Weights of a small transformer language model.
Architecture: LayerNorm before each block, tied embeddings.
Training: a variant of Muon for these matrices, 769M tokens, 5868 steps.
MLP neurons of a small language model. Each row is named by its layer, matrix (down: output weights) and neuron, and shows model dimensions 256-511. Each number is 128 + 32 x the weight over its row's rms, rounded and kept within 0 to 255. Numbers have three digits each.
A block is one neuron, or neurons of one layer that tend to fire together. After each block is what it responds to, as a language model described it from the Wikipedia text at the highest values.

L6.down368:170104132094095170175192121143146147069202074179126089159070120085131202092129109119124115139023086125088149127099128121182110123111177085145144127086120109165146105098140100054132120124139149135130138124203082093106103159146105112153090126116124120071117142089152162170141143130095132173092178090117156111139108149126092092109179133174130082102130163132071118104175118136087133083162158069091103164057152135126126191184213136138158183085107117133127102177130119159074192088160150126167121094129113077111166175140143147096138118123100096130119103068108177135163157164133079125130149125141140091101091156167137042135139130115160121159095125120074169098128163138121117166164110085080175144134093113100140149124170189100130118160117157123128071144189074166146113176077102
L6.down650:075167171153132099099153138161124145125127115069161076115145143169108100087150149111142099071135139146055126107152128078193167123147173131153107126135112113170087102165147180121135153131111141099179084185096146176115096163153161154110106153115145081119181079133126092192120134146093101152108133176147154232117078182121090088110083147096110091159057164108161120142138144123138062140047114094091122143137134105087142124124128171208093114106147114173120103169125188167141106143124120137119158174148126151125097111168156096131116127141131141118119128122126144184100074106049114182109157109158157158101078081187118167055110103125124051077178165151124202173115075114134132092112180164108192094099030145102117141174127128140085128098089095165107122182153122067183067093103179
L6.down896:091136156190090198075109072115133160190162066170152181172158114100148083059079120083196129063125107095113110116153185137045120126078071130140111159125138126119152114129147140163130128094128178111083156138103102089184132119119173095143112114070133136127094094167109161105116105154170124157099156125131166102119158150162161115173135151116119145130090172162085129148107098101125172061159072156106098173105138116121088100099129058131087104113106090114146146101144146191082133140101116138099149115105067119166082105094122161123132143136084157152131148104144143112131162147138167164124138131105126136063117142157158123141181154112145165129104105156075135174164113164118075103132145153224066141106107177134088095146071158113131139141121080160085149120127160117140116126134133
L6.down909:100101112144088183106105070117161092139169139139096137132179146129139106154145143090074073097184084083154121116105157126126182134133080090174108074110135130159114098115129195089155149125175092148170139152111151132143085137103168120102177185166107099098152078136122141155158102101105178117143123148116091126065127119099147111081173073115101069110112146141087143153087205134136124128116136151123091172147103135127101155173133114154137195159149099153134062175183086121083113127105100184181150083104146103135169111127164028169143074142099155174058097068089110118125167159152126174148163144167133113151159120158154168226106134146151133083131145150113160134112138084162126114143128133137174110094073135170131086122118131101120133145146165117129161226097115170069103195156061
L6.down1686:165107119142117160189099106070124115131117149087158189098121142135094115108051091120177117166146121132157100107135104134129114169111129141096168038142105102147124105042134181077123106165144092095100165097160156119191052143178089108136168135141113132127136159081115118152145180135120139097081156144103222150056129113153078149081147077129090092186128198118093139141145155106173093151154169155097116162141119129135137166142127165127112105082133160130119134136131147125126158145104143181141113148174175160100088117133137145123109169128129132133093123172146145134109140111057114106104162157149068152154184103081143108084097129134163122163104078091126180117111162132154123177120134232136142145144079114094116082127065133153148120139147182145153147102184113131197118109138096
L6.down2194:103129133173156103152140153171164136095135158113137193182186084162154136055114122140109094135203126113118076155195128102127169101123097183086108171137105116062123175081122099137142141142106110060152141095129121064114111130116089071091160116129149123140170137141219108147118103087092180120128125091116154069148130160097089104088102172077135141138087096187166058101123131135099123148112079130162186156171109107153161145087113114170121084167097105180138124146082120158130131134102147074104121122107096183096190123178125183087175177172188155117146145133130106106093142192117167094078098103144151127163136132100154168118152121103133134131094082123149135150146059100130174112091131124065149183156150159150121096110146096129124167161121130137156157111136152095156115110110154
L6.down2314:157163100211117159159139158154116116152136145128107142148069155088120158149202110107139100140126106058103125100107174126102106145079116087122102123137132172109176100082113118126140157156113150150116069130164147133119104160151118178107181119117124171179138143210057175125175094123178104187155153163094137120180094110143143117118149056127108127148123121160090098126089122150066175165148141144185131103100205076113063175112132084114067159085135160085075156156187173139069132098141132130187107106156162184144145143143164161081102203089116125179161102159142087103172156139118117146111121160105176164077039152151155108130120137132041134121130123098098121134140171141099152148143116123154133092098197089137079128126122128148093151129118140136093118140126109150082156144145103
L6.down3054:158076165126114087155112137155127136146122177175134150135110170072135147107176204125131128099127099146145165118108067137069203137067088107131092114137204195046091099182138159070187095141106110190078113154106140142127110128172102160093146084113135112186100101163156138081155122138066131121178105067115092091126141107091101074142140110105111143117081153169120136116123086126152124081124103131156158212060114148113107146123141126153095130088121085118109148139091214135111132183115080162107130147125143145119075105075155141128130094138145105166137103155124083112133154112102151194077135151179100089113135073174126108111117101146116167101147144125127146136136107141151169103147133092082110143124092124077164126186195124091083119142167098113087084127132110126161131074153081
Responds to: Awards and honours context. Tokens inside awards or honours passages and tables, such as Nobel, Award, the, table pipes, and list dashes (the Nob-el prize, Emmy Award nominations, recipient of the).

L8.down42:149133176098145130101127080160112149127126168118096112093124133041119126161162087206140079073106098147084109139170120086144080163121091139135120085143215108098200138146137112114123081074134167162138168132038122171183158187129177139098135138098150115119055085122133190108121149147094117154078085109149112155092165120182112150124110134149143165151101232140128190127197112123112220110121042078142102097091114153167118139133048068109145118165089095133202138096131068150140128129115124124131166115081091142097125086140167125108067135122180150153142174176099092090114178120073158160151089202163154079116178139092129147085114143110081103138090148112113138137117144182152155060154104146150096125119126127145099104089155147179112126142095116081118124155098126109232116166126145
L8.down752:115118135102155157074144142154152159122145130146075107154136082055153100167083142161170136161131082104130106056169147086143186135117115111121160163154115145193094114116120081091139097100111104094079141112061111159186154184155168089121139101133124088121138116133131170121095109086088127112148107090105117134128144174125148139096139158145175088078092127121100139177202148125205095153090118147195129028148160101165104159170071140132105123131133080062138188179137133164138088092152105123110140067118107087118181103125080131078110095170114131089191216129101131043126147124165075109107118111175169143152119142100145162175137060110136120082165114130101047131125140174090111120110153206164166101147138197102170154089081150129148091149208076130136170131099129166162164094173109
Responds to: Existential there verbs. Verbs right after existential "there" (is, are, remained), plus prepositions and conjunctions that lead into a following noun phrase (with, from, on, and).

L8.down1136:131102176158098170172108109144134135160134104139144144135137141131102112195134075117203118101169100174052146073188090112149161132130153062129136173116102087029162139167095102125143127183107116095096129160095117111112087160090179099150134077081127108151162050125168142086099127183146161107124117149086150107106074170099146161115134182183128129112076119154158147126144183186140134089035065152148146078081199105159189182101095134144184099159112151168105168078141130102112117152095137086109144127113141130093173106172097117079057114164200125123152115106148085144080124126155086112146095125116160129087141056102133134162142123156065117082100130078087180089069097213102138105123202093130123136150113113102191134135151173126105160144079069149076132129123090050156121149106127
L8.down2197:119108100128117205184126117125103162169133144130149145152141081150137116150154176131139147096096078161125125046113184080154104151094140094150184119102146165035123144035163123168104126094138144119136083180124100142155152190095118181146129165129070105158116088157129177159144083131060172133177153107157107111137123146126166141089094145113153110177107121140203121150152145195107121164143106103131120163101082164064134081179092161156184142139075100103150137131083154105078145147139110110177123159106122066138096110053143140088118132174089149103121180177161131151141131117183116132142133174135113099099139068075142139083177143127101118059095099151143111092077136155184148109127088089124100083117119072109096108083164107174081118129065128159130118095073134066097068138090091
Responds to: Before a person's name. Fires on the token just before a person's name is expected, mostly by, of, with, from after credits like created, novel, directed, or table cells.

L3.down788:111135123145076105081147087108124102113076090129076116089139107155090089080151147087144124128159080100137087142125102068132142139163108136136144139131157153139162136064165067126106122133088115174095107135126115077114174151165069200135177141104135111048121113174101106150140132160162118135101138094141144111095158120159132110135143144142152129105227109105121155096082120099079111173133126092110104177183140132098154105131146130138123153190118166141155175126165140146108132169157079167135113042133123155113116148140116117115102119125106109135146122093141138089155182147083110161159098146083107141094103164196120114109107151130135161106114093092118120214137135100153153097094139128164185153102160166082101159077167082081110152113176113106145149104086115094193139135049124
L3.down2015:093112152154120175075165139087133139149149118138068071156172170090178150102175098087119178163160106134124105114113118127141164102127162230120105147096104133183076115100150122150093168182138051160108021128080083147117151100168149155177192103071115101139175163170166105110136102078107128086156209152086102122134106125149122128116155144130152162140139143107158145110156181118089095168142100174173134158166093216176141124106072108156106156146075084143088099155138177128138099191151135111086099126145126182150094133099128139133140133099123126089156137153136115124097085079105083104141063075087137202128174080141181202110135138121061134183092124160130060139120157105152157079170202108156163139130094139104158156148100114121160151118120138117131104166107100067128146149186125
L3.down2319:140131101088169151108074111144060085155136106123173134120088077130166132128143181112116191113143163106156154076133082130136166085109167169134093141145084083134147126107127070087127136149127109135125158132157125153088099166102115149134144085145124104145116137130162182129129074146134102135156128127185127127138171071113167118162120196144124117119082137186184111111091173158083057116131107144138155176089121126142138113105178060119100078088079121104126168102121120086123192067135137158152116088086141119188126085062097162168070078117171158148112089120153172122083122149098132156109078156109097093144111196056148160073167114144180140140144139141120151118126129162085128142097121176093139116136125043122122149100113147110127124118156121237130111132101127113169115146194109
L3.down2597:122133113157124138131164099068111134161108078165091101117137175103160157151167177163123161111156120142109141120122083101102107148134139164123087142135196218072158092096153064138137164157105135075094083104135136170080173189101097138146116129130087167135108110116135165124186151105129107125111154116156134122087166143098131124155183147170125123122136094041155104085106143127137123100150063130135104129130150140158085115081141133138116124126079128083160116137162154104145105135154116115141085158069193095056173092088174065081087118146137164128104148104144148096145119107128174089161122133135155106166137117195175123131116152130159158208133207187171092152158142117132162183131102186124146158107084088124144083145178148135110160073105126180116077163137167116163141118115129
Responds to: Topic-introducing words. Words that introduce what something is about, mainly "on" after a noun (essay on, commission on, ideas on), plus concerns, regards, highlights, features; also scattered mid-word pieces such as -ing, -ers and hyphens.

L3.down597:200129122090147182133123176072166104097156104054149131110145145106186161120133077106111171119099103157129123053076144131134127118149153114129107179183137113149126133175173165144148163137122145195154139108091196096127147109140164133118171111126089095145127151171119241164083096111107172173156120132157194099129109158082139095158166147188156071134116076158110082141125177143105130127104160162154125171154181107113092138158141138113156081087164178121139127093163178130134089127106170094155114166090090150177097174177134111136092136097187134146125150085110097189141153147103167079080159110133171139125224124162156071132123147107200153162155117101118103129133074100171125119106138137123100149157094137177228127121165157103142129135178143126113117079125198104110126153135141
L3.down1298:089178106175096129159166144177137153137102171107146128097147109142110107121080114121124193131115173096141159126162185114090155114097156133123107196133189161126101125125122137131086136089122171199110163154105099139116130095103181128093130112104101155167146059132147094166148198118154132093179133130111124135085123125157114167083129127129159125113157133116132096128163079154107142136121084125105147099055131137144029097148094060121155137150143147138124157124125164100211122118107065130169127138116164149165087106136144118079148149135091136138135180077104121078094153094111117076106156152139102181197101127158100133069144130118152164123137117139066096161161121095145043128087146138146167134085119141149142146228181123158139112122114158151159074117123118108095153145122153
L3.down1306:164081152146104081142102142117103108126183150091072079120108154153105161087081123160160120188143113144145138120138065098133066115124206199080146127148127185191096097115113130170109107114126140181103152122161162111162174170117133163113157065149121176151129130152146151144105157115082085117122104141141082123046115199065104156138127138141088087179159148126104112111134131107109121105133110083143147111112140183107138100165117130142101155162157124143070161111090140121151143153149126180125136114111081093129132118116165138134148093171129113119182123149171119194133118102148154131153116142045125115156119105149114108131124170144114146111133137115133103140114126099132074138144117132159118156106074170092128099084182105144079085106118162130124101164128185107142186143100083
L3.down2895:158162122078071068114118102195123150195132138056126142086047215119117122104141129166134156106121160136165155102173133157116161136155112180108090096128131131119086111112118176172100082110115184161118154157068083145160143137130128157118119081124103145126107150142196111135131081151180075126088181140120118186183129141162169151134140086140113119136117073157075132154092151152131112109132123131078142124060062148137090130152124118139122188134149131135117139089170128149118115161098154107068101128094129137145118182088121116077182171152152139103123157124143186199133114118107137114194163150128150186045192112111209163163119104095141129098099093116083087134063156138140117072143121113092116080123128157082165136120128092178089131071170081138141067109096119091203167124111123
Responds to: Preposition after participle. Prepositions right after a past participle or role word, mostly agentive by in credits (directed by, played by, designed by), also on, with, in, and colons after labels like Composer:.

L6.down199:104104156094106081134131145135098078156135095157165190124190137158173093080147093140139198184112129075119087145139147167098188125096145099185076126132079179070095141113120088118083088118116121125098111177126090129054131155143070115114174149173120130147106125066153148144153137092189107111159135132218147130145188090110148115112117129131060133094081114148177122080089137155103133120135013124174176137095116114134130130148125023146140084071177140111155166154156148204128162103078141132109122106155106161098093172116091133102084135115114136120132089139131134136154139110066143099085111104166121139122150130136114144087146121127153153116118134150167114161163082142158169117158100180114107109156096121128112087148110104082155085098134143140144189138102174081148111075117078
L6.down313:119079171140141149151187107080106124177126163133128147127120131197145125161125120106088205106124165102182166134058154128115108105111156114084104139124147141155114102079147144067043134146112146128119180112145109156168151164127148160133117089114113139173159171089144172106186100210086122153169106136058078098128138147089120118124179119117063163114066108167150125130144139078166128130119142119149131103183094095094141118146149082091143095152224155094177158090125118209130108191128168156066159159099140085091120085108127128095165126065148149119115080145128132069117126161105178104168128121057139141133096124061129109105134183092154127088152115163099183114134148142137152182082142170094149152154082152118114097146103127085146161134126096116150094154116143175117098139121166
L6.down1154:118116124118116123119084188157050095143130155120182183109099133099068169084095158151077114141105177092200135098162098120150146134094058059151156109109176150168127118166110157129124095128100036179120079097145177205102115130043145125152154164115127144149111129180190127141158128135143162075144128087149098130089088137137115138098185153123159126128115170122163163225102132144130108115218128167126122132097157160078148129142101179123106101107154169101119150133122179163147110108100115121117116127165141165115094169126139160129152153086113138104088145131128074135120146107091142145125096187127117133159139112140098139129155159109087114101129157115126127116090152102111133134078175091123125093106120126137157157150101107145132078131129114141149125114167083127183115175173152
L6.down1374:204126071080117133106156158086178109147132134084132126087127141088154139130171135061133171137074121155151139053077099130088157138112109127053131128148145188091160108102160071159167160139108140130127081125109191112185119148126115131139102159120107150130127112067137195171083097121078125129176158148120097105159141147097177128166128151095183183109134114085179146142115190072126168078051102125120139135088149150105120145104154118127099191111098164104141149085118192171093170159181147115144114154115172139097100100151152119101115052206094132112146134158150100140150078132099152139160115073089203148099145105080133104079130113099140124123163177115089145141133122128095151180163097154083108140131145125076143097145142102125146117123042108172096140152165132144175119112136098
L6.down1410:112106090096120126154130147176099152069088125110171140149108111088161190054177101157063137125148100136113176136178122137105160172128149141128120087129081157053116109132150120100153115145144133134122151168188116119162111178159158153125195187128126114153080088142163155136137129160127146136122194099119154137114142112089133101171086126121117064119104105150115140094106123065125080070087073123107126166107166159151100110122131092149178167136172106048174144133122075144115131126128062104118105186116106145095118156163123082055097164102101153059165120121163116085141101140097152147118113129152132191152132185118080118140116107129166149122105130122127069156117146164063135139116097077175105191130149127066143162123113142084163147063106127092085066129198106138086106161094095
L6.down1492:135152127092078142192095071157153106137113168120154098106187144154139074118149117122121076159141080146172134145159128121120127101112146175085107116150127154179166108097155148110121182095116186134143112147084104095178162089155150173086080080103087123170096092128167099150125162142133143141153120113098122136156082098108115155149093112124120093085146136105059113151101081170124101055102043094124178163095142182141142153148137151125078151101148109081116160095110153108139128104174117092095191145032079142092113125134158095157144106097086080095113149137106156106143162110071127087103123152141092092141146124144150104112134150172162118064124104107122185101183112117167134108126115149179159139152097122099108179086101119136183110091176113104119172107170135120089131108080157
L6.down1789:176114103144138165157125132095153140104165170113116119138093119117080136108181175181170148125135104145074115118100192127152127171089105094121166166161100193082110152098138152164096143140080154194112134162117127083095121102125130157153131109085141148150104120094130095178115131109109115133094085105058121130154126198139135084147128105149142118117132103175141076141143111065110131080105079160112124126078124107106137156091149124121102123147164136074118171131125159109100096138158127160126170154153146093140153091153129099115081138065125079105160131066141135139109080193076086171066075118117132156072148041152133118154150117136149103067120095095114125133119184186124072165136159106111184133156149164086167130032128196100145105086147111165061120118180104151069085147144091
L6.down2675:132121098131079057115108109121119109072106121126141087156162149146055111166060205110141113110145128075077183101119163108088129103102114115197119128154121088193108145096064141099122138190101130099113106134099119138120126091118065184131117098129159116139120092146157125099144128141151145086141121162084134109155066125163098125127058225158040141168138119151117135133145111095075169094154140125124131126037112064132142082145076097136124094087096165139147105113132169140103170120182110183084155120122169170124127172132111083110102133112139129121145124135116165101077123109148157126099085123180158203115134181187136159105093165126142072151126129130064112075100123151164100101160111105097165159134136075131105106182086054144216156022040127147105182115138152106119131127114125
Responds to: Agent-introducing prepositions. Prepositions, mostly "by", that come right before the person or organisation who did something, as in "played by", "led by", "novel by", "under the command of".

L6.down683:119107108184152123097126125107196139132181165165143159139138089094095174087140122077178176119169121127113109109130151128097153061156084142126136097184120146155178090166129076104140117146172089151123136058105138140123114126100101147160131122146154120124151120122113136198220113135161137146017121126089154141135155072150102114109095129138122131093112176096128189173166168102167139060121215171098140119059126181102113112134097097161127122128113120187159091124143107161136085109157120111164127156147071084164162104148137116080190113178108145188129078078126143141160128122122164138109148127123150106155135072079144132071116190127116147121098139172149086122119086133140128072158136120139142129153087164145169113159113168142093149130236157141108146100207096124108152168167103
L6.down1547:179164172144078194099156116178099108138149125114207145094160153163191180136103098117126151109150121133094121140149139075114145150087150134094106147102123137148136155172097120121099160146160169223072145156138131100162101156100158118161162168117076105125103108116145091141151184159073097074091175112126124173187112104114162180132164092086142135121129121138125095124140116143128081143110154130117151077100131086206085142136128116194103175145170111080149072106131135113161144126149177150153086166125103123120150078148104162157153095080091133139146138147142172165121163078093086159113110123058190154096157081134171107134153082163153148133106103113155150120128162120235144096134112101135132105092120122037120156160079137108196082094101113124124105096095118131121145121169122
L6.down1983:189195186121080137088096107104138099104124130178138149160100128115138137118127096113125105098124151125142134101110147230074070116116093102062204095088113140177142157168081081131138165120180156093077131089167096092096085163170119142153095126098099086186130139142112161129139189070156120107077136094094110102181092097157114171175086086138113114180124182123139156084111106104101170118126149096118188158098086086132157194101147121118109105211151159140073143084119114149170079158110114135116127102148100095082112140124109104120051107130076118142122142190143058121136068146212140132167062124160155209144134122112160155063128136129079075130113146133110064186073143099105136174073157106136145103109133057070068123142180097146121108133143167142159109116140140094108098070139152
L6.down2191:161117091138067095120090130181175178114166125176080227142146135132168120147127096139096172132145146118098070097098088105066131120144093082098088130091101127120159119142093122159120163130142157102172126093099081133117132142144063144090166089118181129148124176130174081155020100114135152094135171169162138171096129083099166155064080079080171124075164156110115088127123134138103214114087087095127125145121146120159125107117163130183152118151124102099142133141094159113126153101154116140158197128146091124091108145120145128110125132141146125162133147106089118118150190165100082104163129070105118114133134162083176117090127203127085155073166186137078128103123112107152129178092146045157158145143105091129152107199138146088109117129137116111141128162119145127135131132141172
L6.down2273:135153136105182136158145126172118124141120107094132142127094114094166073151118136091176111188097121148159154161108189149067122122144124129125085139148165138067164119129150118137147114122135098131145104171129089102144129156140088116168114199059136141065088139143127103120099056162081109149132094131106117107128048136114103109142109106190164132155138108142153172133046120127066149181162131112091131165013119164107153105105148101081095118098084101058106101170090089125055049142150109099182137146180171145110112143168121181136108107153142072097158136066113087153124084124173127108085125127152167159139134160134099109089118109101161132087077132066093101081041138175104096101153109106180154122129112101155148138095145156077147190142109156086096132069133137173118161106055093
L6.down2741:142161119137139096078154098161089141178107204106151181114150070134146184132098125066086102149073108063150149115137136234122150151077097096173156098136174124165056135123130121035094116142147114097129086163166101100137173124189041132133097096143090078136079139080149191109087081107152125066110114096076138137100139157155107139099134153136144201115107121106126131082135154146150166153146171101105171084121111123158144104130147188117131181125118167091131092156173092119146126171116101160085127133188067194126087056115112160128057155134107130098151156143136189171118064087192144206070165154126138113125211098129113070077137111105139186150060131145189151161164094088160132099113166115141129142110115078125106114117121136115086123116117150108120166084185154092110100114088091
L6.down2906:102141113141132095094155077125166156152184072194146113157133128144101084136123143155080123117157092161166139110170147149137130125151169163152140148148104091096114103076116094116116158151175169165113054178158119095091167160150060089140115163084089160231157132210136106115094145139128072135145117122139182122107145109117106144136100127166096087146091170076132100148065111148121138114154089159084087106080168135145137175097160191141059175092107098126136087144183124102140145112152142169084089077175073074137140123151140054183135133139123068097168118116115098124187093133135086153057146098106138133151147112075162131099148150154162168120146155118121109144127086132120100082090183185169091085144164180158076129146156149110137188142133145093117144171109072101085106159141075
L6.down2917:208153141167116114107097072105101127164182162118161087158116111097166125122141164114112089169133142092124067124074161198071137147072084177114088122099128172138093128227175111114135086150123121077108166110151144162140156186150118176143150121097159121146081138083174103140055129115122106115145116112154094076102069176131120126113072119119135173133122167169141145159134179112142146188139109107121113108142099136156142232157121126060090151042107115113103147081153102113069186154167119091133136071107135118119153115124132150056115126137133105108192108093160074157158064157141079196110071161162145128164134115129179102106154122139111121127121155130095164076145149170162122170090154136140119130098146113183138132085112150118130103151106101102074099138097119175034108128166093
Responds to: Topic-introducing words. Words just before a work's subject is named, mostly in reviews and summaries, such as depicting, addressing, depicts, centered on, metaphor of.

L3.down382:160124091108085099060201180086082111197139105150088145097167146115095115160128148127099085122155163125142108135149081055057075159107080157096152125139098126144156124102126111146157040164174193143156101097115125120110128121101142147186104125078146187157107123157133118155108135119121083107110128060158142174103143119141096135081110114189107088156148104108147107124124152079142110122096115084060133137171124135170132141085101125087107138144142151139133107085126155142109133109124088105107157106178160096148127138083135166112144138163135106150113088158115111110098179157055079119117128115078089137084156081177194132139177130138123081130168147150160137118122148148115195134156088121110097103124145100094073146126101097184099107137162161148216117163175120155044120144115156
L3.down496:122132174147117133123176167109116109115184190158110110034135151164094113134135163141146103107094124130131117118146129115135103162089119188104140086093135102131132136135123147098129071123185159046057154075121085088157116139107149107116145166108149130076073135155148132188146101149133098146133099079153121192128179154156195114096103129070125103176136035140096087122103117113161136098153135155093171077172121158110116088132149114101158103131124141152135112104140127143125115123123094128153149173194141187111122224104148169123123108131123126180111161149117104086113111129062150053107134150126139112109114113170160066089100110088077109112208172106073103142112142128192145103216102141120142065104119190176127110087148171069144141109144124145147139117111112113128136079133213
L3.down2701:156168131170142110079051054146076156142227160118142144134100170135138101174098198093122119134136099054099148159127098112135107128143135180075129109130069111108174101108192074115174151169158140148119064166093143145137132155114090176104131082045137102075135151168154077170158138104147109148108122187092131146144131170130152122158123080175137123189191148143090142125168153100153174110083123147100195114091131155193105149127143139117134138132078119086140088237109166142128151103147138115053124138083118061144092074053148146103093115163132162086118093128153152145063108174083179184122081037123149162105110099140146106103133150120151100108188111136109131109060123138080186143104123210124128107076100110135104155146087103105197159155103073084123102182124154165159075103110144
L3.down3036:115113138048094110150116152083115114114108068191115157108111132083189101098136146074105094171135107125202122135182126115058166147127163138123138098052125154152089144128099135134176107089118180066169112108121130123176110153087125115127056114086128081097123089105165118143113132124132184148170101112128081137099100136126146121142147087119119150097092154118077059201140103133166123099163096087104171073118129135115163080132161099113106162125132111211141133128163108100109050142121088110114167089154158125115149119146123116147112136132128129156093130148115131106106150121145108137125110127143104149146109101184145094103171116116118105164078143157119076129070145158092144190104132138140151156101113100148061084157128127108113131168180091101172109075118147182103074098069134
Responds to: Membership "of" preposition. Prepositions linking a person or team to an organization, chiefly of after member, part, commander, as in a member of the board, part of the tournament; also on/at.

L8.down345:161135143097108166178129105114165113132133191096132096151142132157133085156138106138090104111148123107127074208118157140110142118200083129137117086111125128106105113094135167065142189141172122203140160116119146160120164138077159087124123145112130119128142072106146075185133166104091132136138112137134121090082148131139090176137224099147149136120117136153112119110149118104143061117118091136145138162158125166102166091063170124162097149085162130135172171151157138204163140136189137186124088134093119132119079130140177138135125155092128103129096130090099094087140126187128137145134143125179128101152133097196067111121065045146168146093124107123079137139136116191166090136132045151090136118131084189123143154153095097040110153143075177131164147132107134131129100102095119
L8.down2366:132159164138112105152136107130145131153098155109085102129127085177130131071123058124100102131136108123221104120146124060077095094222083168133134098093158142182148163161150153112111114092108158149083099115108101117116170110053121120134077120066147157166096131137081112095108245153179151107120147156123120083149108093120082160064145166090170119117176076113146097157105185098135109090079159147113147149134132167088139127126170063190137116118086111181125144150140064152052134151164116143110166134138063146117119148089113092097144132119122128079087181112126132113189101153065117080135192096143101143081125134187172078154100112150130139158149065150168130077173159187092079124114141123139209117167149135115092168089089135095146115158094105145164183153127092139122125102083148
Responds to: Winning or receiving verbs. Verbs of achieving, winning or receiving something, such as won, earned, garnered, achieving, mostly before an award, prize or placing in career summaries.